Weights of a small transformer language model.
Size: MLP 1024 GELU, 13.2M parameters.
Training: a variant of Muon for these matrices, 768M tokens, 6080 steps.
MLP neurons of a small language model. Each row is named by its layer, matrix (up: input weights) and neuron, and shows model dimensions 0-127. Each number is 500 + 40 x the weight over its row's rms, rounded and kept within 0 to 999. Numbers have three digits each.
A block is one neuron, or neurons of one layer that tend to fire together. After each block is what it responds to, as a language model described it from the Wikipedia text at the highest values.

L6.up850:540444448555551464532532435486547506563531390545499521481442489433525464547419469559482441526488554475525516503526516483497480582461461603563486531473564501553536474492524496448526463533529571499567562458499491564508554498495502515483526514566450465526513471470533486467557395502486538531519498574571520447505553548541502511526497496467519513468519434489499492528508513528487461477480
Description: Middle digits of four-digit years split into single-digit tokens, such as the 9 in 1978 or 1991 and the 2 in 2024, in birth–death dates and event dates; rarely word fragments.

L2.up43:485548462532522432573586538577502527443454489486514409541477460496500516526535486485457457534515509450483471537494452499507432529546539573532510473496520474476538517474486538448508443539508472538404540539415511515538478484509500473476406486497454510508537516482483518443520505462473503491447480564512482540509492493503414529387449417519568476557485526523567516472527554485508515493564
L2.up187:454523411500469468550493528536439538474475472463538554520496546492530514442496493528521461491540463489458474505561499517495505527514481477497497505500506553566514418477520453505488504445522506512513511489468550505467560526472498513391480529519487478587517448459497372528559521492502529463530477506525453494514514554549487546480556499525499466418436529556540551429487502503453460508547
L2.up561:534572416582476443534492517464466526484465471443472520527462545481400509488472484539530459559462412494519461511486458559556519550501493428522439473491466493501520460532477497553512523548498434494532506512472576531516480521583518494497546502475522459498461498484484493502532461489459521570458489478512473446578565438579546454557501461440530476583468477537567501492472515496540473509589
L2.up770:507535505437451499573559551596461541498529522566496427554482468547490586547512523549463490496491491494497472515513523545492530442513490463561510483523507588489520513532431528508526539583511472529462574497456536500518507509555450502458476478538546445490440484482481450511497477495516565539487484504551461480531511529552521574429540475529500493522452478565575539476476430428465458509473
Description: The first digit of a year, mostly the 1 or 2 of dates like In 1940, built in 1855, or the 1980s, and month names before a year.

L7.up32:438547475476394507548505425474510460505520476547485484536523504530495518485503538527545485533558491485488390527474501468519490586484540515487580468518500551534553488462471502437473555465517458549530548519458491513537515507590517479549530511445482572451455515556533488523421471445473508507513486457464517520440412512513473468511530485538515550466519531473499502466516432449503457489488
L7.up57:476445464503581491509534401479595508397526452488526485499504462565454538533544552474464523488526565509455557511496540565446486538530493550539469477502504621515447549538509455467506537406524591531502455521452555437478497513556517457469469468479554461577523499501497460519503518527509464531576468495530512507502506518541450536492438460507505462510510525424510531512509447468505453539475
L7.up143:444511523477521417508575464498530541495548497548514493510540513524485507500496555513472519479448553502455550528550426554526493579475438534528522494514422460571573447508438570494506570598458512570466462521514463536381523493492421482499495530516460564492472500544517451470463557465508455500554452475507563470459556500471502496491503555576527504469522514502497505596545528422446445548553
L7.up176:476541423536443427544500387532517466422486434522421515508477465580558474512546533488556498500477496526456534523519433427483453550526460541547543469514461411486501530445475473399476517485513517577510500495407523541501494429544555485528495454519559606514464472517498473505425495523452466495503461499492510535472493515438565555510499531553590466430577513491567471462584477503473550462502
L7.up211:507537447511468512503502574497524460466546501478452441450524560507520448505524512520508515496574545454469471505465500465531558467492503566432477598416512538489503507482490476505497473499505511515510559563458520452458550498465529504501492432591453536537508515483456501481505430560475511509478491518501510552445497494559459500529588495475476484527405495566510484505600545459496452573471
L7.up271:510489428494504496580552553432506535543460546533502545487451496498569533533509483545432433527550512466435457463512526521515527553501529510503512560482533549512496478539476572480573481561494513473536491466448533523526515526546505576546475503447449571542422527458509588494518555531493550524516496504550501478467419606499523500493520418482548506463523485522441481501514539434519514482552
L7.up293:457525534515477517593509479490496517482549488484512471527495430510545537462483504494544476472509441500568523432495527453528482467531479437548481487537447482493541575465573555484493474520564428563506496461566514513507520555556513538411429499459569580424488466430459473519436522574539553525568514593517461504456438528543507494496461461510538458508543509478472524472496540471493549471590
L7.up330:391476483532516482583434464566526493471590507496516511438456504537470605435536419523465441548531403520515521467504562467517526559496532546513517606530481518506472499491483471491478486534522469516484531488501511491518503518489485473421476529541489482472495467483507547488516540532476520567531490529518471471504461491488508547552512545515488501505427521526431473504519490501504535524544
L7.up538:536506471550484518557472547513507451470496491486502465417550414506502526547456523590505543491491427537527499523485465441505461454497458518594496449477552597537498457458420473472531504480493531526581492489490467444479510527558489488478466449525437544559541524530528451491508549512553493475441520447456534454550480479476435497545502518497556454495509485493515450416488512517489541518565
L7.up712:520428474453463537510452472476459602516445511516511500471549480455499444590508530536494450442503528528485475500524523487490493444525465507468465513624501514533535495460479564495517425590550409432566490401470466539484500529476516447497439484443447551510517535561560458510519443496385471583590429442466440506472425474489489545518474453492470459481453458563461515502545512494475539513515
L7.up768:520534473475503503527442437512547397563480499437547522491339502508553517477460509515508515554537510506457529462499445481520479525532473534458538435515509457503504456554445418479462549564561508531586447473506473464533558577554579466477465464564507591500427478484554515456469470531451414427416567528548485520512593501514541478512448517530521462499558438483539450507525581461495494576467
L7.up809:542448483494494499478434504456518532433527491470542555458446491564454527531487510403497479523555505480446438481516483474537500552501477507495559495591570533500475496497562425502493534515508491499485482556453456569591561535471508463506427450485538519517472572511521459478504488487494525611555495535503505526470389451540399467471503541519460533488490472480549478515535498515449465425543
L7.up885:531470478551503564511530488417515448450546423457460397470536512517523461473481467503478531521572493503443515540480431522513443614467467498511468485562466447509529485476530547447475502529509468416447461447466406487422500469493529450487514491435430526554496574540560531498471490507527504569473482493504527512466448498528468467470529465516537548508542451487588495537478486401459491571472
L7.up969:491565508507493490555437486541505473508521490545497456533436463516454439471503478521543542505576461473471558495544522560496597443416516498499433409467405463498590496531451491527563491460506490474480473489497502499489566539518455517450514521539505477490504467524526551486514593530498491483549627458408512501441481475494520389483443535504444513474515457452565490570535509525479544504487
L7.up996:515511503441507479494507473491482495479503467546466480453513514495536529585501443488486519477452447542483527478520532556490542513503530486524538459539539479495493475545529556497517499547520486541468505518528513597460447439497571549502488501511429461509546500445457519485551526549493472528466421462488458465436540471531507561459461505531551535480450469562471467508537502508485527506414
L7.up998:477475475475466540499514559489494561510493447459500528559423501577535492523458514599484534596575512565516534408489444558535448542510511575511533526502521484477484475491506497487524504467487433503482454484526461444536504521542417477535448447481499523479462467439468512450515505484429520579597486510438447517520499513545509473513510552498524530484447442561542542494531462392541517486556
Description: Middle digits of multi-digit numbers, mostly the 9 in years like 1990 or 1994, also coordinates and table figures.

L2.up86:458533504520502507540461478528532505480473493539512503593537467538522446376521508484567504534512488520428543532419600486536450427470565493459483402498503533516544498504554466508422576454489489497512385485483496504453500475491462543488518562494479497553462496473461476527530547472589544471533459563516432487473498461513545515497552572461530538484571465476544422497497496409485469545516
L2.up317:499537524487436464523509449474560523461494477542495466472430489570576529440480486487508548486560460481458495491561439553582438494516491581539477442478540425479492483500493566558538550545513516494514486492521486486484397476463526543551416546435485525474499476514446544459516463537527585528574486549510506521430444484563572565479494510405552526542515440530475476474488544431500475502494
L2.up468:543508526501490496569436508531530555520508505513516412411476523517567476518479417526532575481473507558464514541507491528518525473488488491481588453517500463505500544426510465449466550468509483467522400519512458544507497458505567579478505490527521434526447526533484594510556463522499481535575490502513492450509503497542518414528515553490513529481506458478459448516495417435450492587500
L2.up790:526535473489527513569443486512520539543472525546562496475449442422543536526502463520483484501540510516458557570502430497497472507522509471538434441487472410420468507442465550558524509495487511487402464509510516459511439613462505505541441571552499555534445516522449530530526483495463502508554434515530468473456489455516478516500464494543485572463500545491505423464416598414505481537502
Description: The second digit of a four-digit number right after a leading 1, mostly years like 1923, 1995, 1823, including dates, chart tables and film intros.

L6.up198:470447543468466530524520554539458559499448524549540487515422474440569537483488440526422438484559466436492495480441498505508513510428476510504478460532509527501511532404475577530459538485457547487510515448454523492570543545515511482534469528505499525515551493507488512456537542508491469513512495466421491485511476522543468516547446546418577575505457514545509493451452531514523508561523
Description: Leading digits or the space opening a four-digit year in full dates, especially after a month or day, e.g. 1 in 1991, 0 in 2000.

L7.up17:478381476493501502553493489534451503459422515498505548477495472493545584551523486452492454501519538560479481450527461548498522443530570480486524432553442506500536441583493455458493523477407487490634583518510494478506464452519515540468448524501453493533566430519525440446559484546410505492528472569469477516487474540451436500506478562580522531439398469470506497515480534450415587538512
L7.up26:512504529457467510491586486524509551519511510533556501497467499433572560543490477465379498519468555520427502505503472509523512510574553554487489507491460547454482472544502544445503442474540519590538494502444544538471486526594498478521490542487488457522473421570468511405462531481538513436432515488533455534437506478625506531490557516523552455458476486482458450510483502446416482532575
L7.up50:456565530550476476480528558530522449528505497437466446579474422507501536487483482492433493522515513510442491410491445506496491479408531476480542490468525528530545509485520488491512526499457563470468516406503589501531526520466514514492422476472541476498531430572545492501486477539430589461551468415498508519565506528487469519528497466462514554467491517552528487516490445449479481505468
L7.up59:559462488491412429541530496509458474514496441525508483498519541499555524553575522572483578549471452519496462503512524460518544528507449468518510523453557473482463511502505497439523511546516504518431472479486548583528488442510484446455507523507513452465555508512511543468476539494558550526540562533478577474470517504536597508482427477484468470546515462433526541518531517469435456502505
L7.up124:448445479526496467535472542586544485532552520526571518521493532467524535402463530417476535483532429500473550423456578509545490537433519487460468499417474458501494480541565568495492455548439491519506452492467538502470505447529467494412479472468530558529481452479434412555509450563502477500449468442504545579475540475523473484536524508499543550428378561498517474526469447516441489507506
L7.up309:560444489551440496515502508506486523514532459546578429486471536515436439474487442514534478530486471593508561369520522450540496448483484525455447574495621431465566534514571549461466530495501520406511514442472444551511529545605499435450460513432464482531524492469526507540572535498496516537507494493504504551511454541508522442376524477507474563537515528486458442490465482582474499491454
L7.up318:513418460495497482570560551501515493432535497444547481500499565428521555484424533498508556523524542484522471551504472435537518470467518473494531476542509474483511515583442592541484525504492474513487451472450518512511413514479524518493446473508510424460480444509444431464529500452496529446496538494510535471497490492587487520485442463579526492532487560491481468473529513498503487524503
L7.up362:459565463475519478466514490525506595515504548548414500481536476486519578593364529456464380465533535525517543517515478508553511575488512498483471458562535477478467518435541528488542504548514506445483479561470474428599486575539450540534523470503491498568521520476541463552469479485444456468475510546551541406476542500448388528560539591549498585455497556449582530510522490524542508507488
L7.up369:534497541439471484544503442531490501554556510502482509450560515515464510478492540534479426477502464543464495545580515471507538512500508546561486571472463492403468483556455520500496442392525567527520433532542473518452418581535456529486469436484516507481462463536475488522505525443507473427516432532532551508493398433520504411439450489406505500436500477479524503486468525550482573535534
L7.up525:415374523438522460479486511505503564467524458509500457544490433424568461503477482463535481490507535564483500507472475531532453446418521463467470495564475532441452540540491451505506498484515506530541495496526517507559488572530488515547544515511513551482465468551523521573508542495447405505520419482429470495437446500516472487493474544512535516450475504570514571538492486467524507515508
L7.up559:513462391528474510519517528493414503468562501532506495463481579436555521550486495496518517479477506463452495477515496554567425503546446453493444440494503527489501488518482596470540490505494470512528518481502554506505526524485546459505505450423569525470493423507530562548496430527454591501482512450510462389534523514460495501488493502388486604502499519430472520527512567482469453520481
L7.up647:563480467515478428529532530485398551468492486539503486494546524482461537442512486464416492552446431459472464460534496515537547534480420552528468495486536495469475458569453546505584586521451552473473586478503479573540538527542478515475512479480435544454517562503495533512620500493478494538461470427544573452496535376545465452433464447484532498545508489541525543522431459489462571513542
L7.up759:441501553469495504514493527536503519523513560519460469498432493422496483526477441440458568560515462513464447436484539563577535420485520417455452519400552546509547504499480580528497447469582523452462488545454539496494493523487449483505508518470532558531450548510539455497557521541498519500512460498530506553501447492527500487521490594518460473492497476426494556481423545553545483544428
L7.up859:453400482491533482533552487520479581518458469483460527480520477488508522475501497597512484510539469504518450531519537462534606534534469539563496520454520540515548474466505492429545472553534548448550494500458529586528529549550450464555436448537500505537461458519557491543468486440631534480461473525524518528471503506540520536489462565454530492556491445466554553411472534476496491462539
L7.up876:430444401553476477514529555497559603475491487564517512526507514518451531530498523542579504477540490515471524449611521462496545494450564518447479475487541510507475472504458548479541464517533468540511535524491523477533564526547433493487486472540509510469549544445493418488532445529564521503500486527508505409503503458565421509432481503484504497529549482505458481534517501491407535485478
L7.up975:481496473483477450483486486443496504535547550525542530587464534524463541493490533479526480508528517510474519535492432524481490545531500537558477576475480538412494476406479518487535534461485581574516549499493489538499547490470474489478482498516533440546449582474493540535536498548498507541564514430491468484498455441527488473517524453475523600530533520503490528498498499510458503469498
Description: The first digit of a four-digit year, mostly after "In", "in" or a month and day in biographies and histories (In 1973, January 1637, 2012); a few hyphens like well-known and mid-6th.